MLP neurons of a small language model. Each row is named by its layer, matrix (up: input weights) and neuron, and shows model dimensions 128-255. Each number is 500 + 40 x the weight over its row's rms, rounded and kept within 0 to 999. Numbers have three digits each.
A block is one neuron, or neurons of one layer that tend to fire together. Before each block is what it responds to, as a language model described it from the Wikipedia text at the highest values.

Description: Post-subject predicate connector. The word right after a subject noun phrase or parenthetical that starts the predicate, e.g. "(born 1951) is", ", known as", "educated at".
L4.up205:557475500512479528411504511524536574476465536471436469495506538492540548467514539442504507539487434572514546501459455521486551474466522486485518483524503463544476558519523482478367565493501470524532521493475455472410498509531480527437528451492512510515503476493518461532445489540418523502559553531413506477501500503468511521546492519475510482590497418440370547479520507482494484494475

Description: Table row-end cells. Pipe separators, zeros and semicolon-separated numbers near the end of rows in sports statistics and election results tables, e.g. | 0 |, %|, 1; 0;.
L7.up114:430491574432557502553510460526400473486498479532445444483443426478508441486512528640458436441469499543461435502496466539528406545473469501518475446505535529551518480484433485577398482459524455474485424474525509541490582492510504528562524451492475487421492535512471490512469457489553548459464540566511568565529573517545530496470606540531533562570528542483534465493419529565516455487483
L7.up615:547484428467567492477552417554512485530456479493502398429553470503557464565503592506499444460450529539552539483532514441515450583503502451487542575578477542502513480433458519467537527502479520541483513467585533489524533450552498447503527518574557499490473458457412454473525549479464497464530505509482536526538482502563477586465478526449528514548494538487585529489446541542520547512534
L7.up663:454415514552490570465453495552464445494447478546467412510464477499542485523571474469500480533560514492519457447485559474508452539437541458535475466503508426451538515507457530515369515507567530527452489478495576542484452512396500479526507503512560545501531466526571483519495605495516520455524588461559518520496489472515463529419484510515440532524555488565459574483472510488506468442492
L7.up700:528512520511519514576461474502523517597429576493471514555462462487566504481485504536511518480533514554503524537507510524534412587442450490571498481489504447451452492496457530453568445447486520482454484495562453546568506460463522510476388515497508469564560436491496509551504548442556543432522486454505558524423501547522534512505524456546521549544550518505471437497527478465534541488556
L7.up781:513519499552516464525504413426475487539525505475535493545460456464489464469501494442447489495489481517490457550489482566510426567544484496498487563587464484529511455502555549552459503478570544561446517475481489532511424433500518484464405555517549489487468475509527524478449480456593493571486451519544422445511472513397529468538561497468497544503473555574603462504462452531556430559502
L7.up939:507535564497489501517521486436560517503552489476483424426544534425607467470562525519478435492527555521519546518521470491521409428476581542531542460486543527461470447573478537487520493546476482545519516423440442532502486496516471549504488428441531429451460518516539504569423516489460496536542496509444519536544561502550482548516524491509478510529554523498519496523497524473539634546519
L7.up1121:517483520536495508526568504510527516532528481499546461474491459421461479515503549572463560522492583575541520513511475514507432560453485529480543540487438507490527530498479513513428481510519469572569431456492585484512464457498463481497466491457457518478491460487529478502540510541472475511432571523487486523439555484566490508541542501523506534479492499520539538546507495525572484431540
L7.up1402:501501574506584514568453472567470566526490519472473425484531527479518470492531440494552481520487540528468487496493457579551436521513557533524542510496526491502537507514427536490445600509538533467468538551453530533472572478506558520439440513495563521513454460507498543507526511448478590510560474485460442528369491453471463462494578557503477476520552516443415578419443479540458484494483

Description: Main verb after subject. The main action verb that directly follows a named subject (person, group, company, team) in narrative prose, such as joined, served, won.
L7.up188:491455542545497469495456476504521507431537463515507496534429549498519495471474543445452493540486509549512473521521453502461517462516499510536583450482585512490492452479514419485544454509483486562552508617519504497509471607520526545509562457543487452489511558540494493516484531444472462568484509526457475551444522488547408523469483440523499550459586500459512477448501524534505487584487
L7.up360:448498509533511539488513521470529515479540488548514520524561489528547439485545496494600546523562520516506452491495418484431534504477495496489441601517486522585524401455508547481528439531560496463486468545420485512504533529539548547488530544482465535492478500556441459514495482467429495524553451543505513424572509553536463525443506462444520546522514493473530488492504456516473550489470
L7.up455:478557450464468512526466439489547459500496443544475566443503487523487455447511487479485434546504452516484498483550491567409458472448501500505522476497498519525504431504493500546488511509524528542509471536508459476450447491441523487493497404452492510474552484508513513505533496533454444544441589533452556536520533501474536495420539541538478587479517501484514570461579515477552509527448
L7.up457:465450470505530519489456440455490522513461535467517548551491510497508493518471515413492460464465469438521478558491558501471457491413507540549476467511533404523501482531440461500540526597492514505544491554490464461528502488529533543508532440503546459557498516550509499524533402492536495531492497538428446492525473500547516496461481480450524543558541489417497535536429562458436514523493
L7.up525:498464503437580536513505525467492506514468449498519499504517493462504462506505519503470514442445598540478484531455541504524505512509493537557447534571542437478486546457492525353518450542492520556504471502518585539463450501484450535536468510478521510487533495448514508608495460513552484474499521513468389548506433476483454529529549501417486482448524477548481448509483510487529472552437
L7.up580:522531502446528493558506455545553608485551522543464468561450557509504530511523568519524529526551520484488483519428502541586523456504477415519498513441559495537529533522557499478414448486457470502541437548515523592515481531420475446539540534493573450598563555529483471525523487450551463575499583523432477585528505527499469479480439495498518441517490475534477534459531519529504485491441
L7.up587:528590521478539458523473514530565423475512470492540531561516519480445454591528540515568468467501497479508490481494540541474558472532532441471557527510505491540525519504503528505479565530484520458516527492499528566429492457441490454539582501528503490589507541507518533495533521532439482512528479540490502445492517554568423488455477608549483426529481461495525510529484529516496510503448
L7.up1239:499522409513488507451431466570478552475510487497491506544519504460578489452466563530573508495534498549501561475545480467427502500562481532508553458488485464530460495469451484526484426516492477574468450461521485501489474537496518483447533469527557587512509493514522487483445472560613450550441598500427482515485495504432603531488505428531474553509415476528463492481557504524447494536471

Description: Table cells and possessives. Fires on two groups: cells in flattened tables of chart positions or sports stats (—;, 11;, |), and possessives like his, her, their, band's.
L5.up422:569466518470498440566462494499546470481504483498540493537468466598399518523559456488536476494500509500586519511515479535496441515557473524573448502484526573538508531495505475535451473471467526494490515502445483506480491468501543471496463495468525486628497522544522512486578458482599521488523580472476452455519520486526565516498431513479537417494503477574568557566507497491540535471509
L5.up457:497546435544538474514521467558551470495439566479504501503503526567484467523527521455587453451493469477522534466526524451536503470503517468458482487512417548490479476511474485410442451498561511504530574507497482455588437498471465455505473495524466517553485452465539488519505476419424481457461508466454553474494573503534528481479510515473518434523502445410528500518570511509541493457597
L5.up704:485419459511535540517568479590523475555566467485474507474533535467549495514479403502505555488542548497493503594496564511464516501509451492462541513508539482518465550508482505451513500489489528493471494507539495510569515570527449533522516549493445515464503472487463507478512473522544508502521442526528510488464485595512545562518553467554426459510503484422456501596467547516404506534527
L5.up803:499479512424537475547564470498505565532509485500532458548510481492468489467473518563534440437489508526587473525566463443567478528513412488507586541515497541523451537452522497422465496494531473565535528516448552462473535492490523503493506491553521474496510457544455584512547454479508471537455439496497465439474510461512517448500500511491514497471526505512498494531468478430529433431522
L5.up846:510530506520532457488511482545499507429517471561488542545499509533559515557483481505595468571514449502563472517493445447544514513543475480542524408527534510424491495528515549499579537528508447565510511461495467523500519537509530500529468524498511516608537412437527514467619493496535387489495446502571423514457469540439482474480528474499524438425564526492472506463509482392471541510506
L5.up1144:437447500547486496546482484564523490558515476565470526509494520480506503491500504476469548467502560517491589517489493420524481514485503522419490569474484497454420502554489489582545524425491461509501552535522447565538543553523534535519544533486502473572566442568529451524545530525484401527497448465486526527527510504471505433503443476442447529551515476450430484484521504507483465462546
L5.up1294:494454501465465539577556565536531486481490488565392486489570460530518435472528472529483466522507531544511556577555503479506406487490503537529537450504498538467445515481436519447506507474429499467546485520487500558600495595480488472545498500447542517533542472484572443497527605548601495481484531565448518510431445499551576492567473494503464502515563481492468483484550512471529507460558
L5.up1495:545488556482510521571498485458512455489478560455536440486467499506623587509463486443521486524401499477465506524486586505514466524473599484577525481457448464506496530504485488570427552446505546488416461538470490459513542524514546466496447460493574518529535567552518541496537514510537511506453464596440571477541546518536484587548515545447500467546496472469509491495498482493533484476541

Description: Table cell separators. Column delimiters such as |, semicolon-terminated values (—;, 14;) or list dashes (–) that follow the first cell or name in a table row or list entry.
L4.up782:510480521551531549504461423457550538521546458572495544516398455482504518456475514500504560453502471497480477550536491526496545533514482456523461493539532445510532473519487437496490472471509488534529514483517504493568505485488387497492474457479494545498495488436548430428508521521618456422491437424481531524508487546498521549562523445479546567455518474507541493472501483514486443454500

Description: Biographical clause boundaries. Closing parentheses, commas and participles or verbs that end a name, birth date or birthplace phrase in Wikipedia biography and place openings, e.g. "(née Purdin)", "born 1954)", "a village located".
L5.up102:404573574477561494497533460513475588453502419506510509468511524499587473457483524445508463527516469477505484487535463524407461493509608551468486486515517567440464401508463516501518446512524443476556499434500495488542460540519525501470538476486506499511479570475513447504502477524461499471517503531463487549463465501509518550519474538519499507475539429476459543487497438510408464541467
L5.up283:502555520559537511453447514550467547485546511469521459542459557449498526522531530513516554531470478550478422524505502477453512446500494437509446516496537553630521538500518524524510500529527527489440548460519513426458484472467497555537468450477506571509513511478492526485597489548435525414484501520478481479499452476496488565516498497478483519422500472554541525509519473439487469523489
L5.up510:523515476546476511512469525514525507425478435534495555452468485444533514468468510432502504544418473475509509554530542604519563491406581561495447456526517470559428464524520534520499497505526602508482552526542525526450573497480578530462518461516478535504521504545551455464476506418463509593523559589519476457509475505479446517457530456480567495532513440459486440522556512519462494513476
L5.up664:506527492468500459486500506513461532481501526466530514451540529497530569473515480526531533573518508531490574490488480541542513554499563472528519536575498507447497587449490498539440446556586593446472500470405553601526456482605476422555509539541472479572509507547529519559419526434506474529493601509397543514470465554508542491534458601491482494458541495529495480559473519515463531551504
L5.up914:379499510433504440554501522548492457472507495478532561550508434517566556421498532423493476518487500503536510476477485481456597598518452497568615494517505503547527503446500503496554458509569577469521525504502498490480500507503527552515488525571507463471548534488520463575471465485420404515484521479518559539500460454547467590514460562456563503449538512452539556456441497524454470486508
L5.up1005:526557481547429529452443509465442515529534424483585448459458500430570535460557439533478486535463514478546470584515434503504484488526554508601505501466473518579567522492520481481521505478470442517412495487564500479559505422510521465462495469531583513492515487530509517443483436518500506426524535524471452456530462511440447550408517556553445518491414500503468479455490501476509536502462
L5.up1053:431534550561614548467480464548472583485510534478474523553544546600509477508466490399519542546601547565522568518596488486437588506542501530461595466549483475510491495552468509416508501574482498521545548488512538560520483499489426543479554509475512540516481484553557512502469461486518541521448529475484482521506495481501552503536475505440449504470485474495496550512565589471530553410459
L5.up1064:403509481534545506495431511527419528459516483514563516466530460486515606513529468495471447516497550481480480451462398452490530616475501481502530510461513500511584505510437562497437522546495524499528450509508520479462465474537505530501448437436514534407597521550551494540487472574449499476478472479547456513552447524454448482529442525563425469446485466504537520550524516566451472412426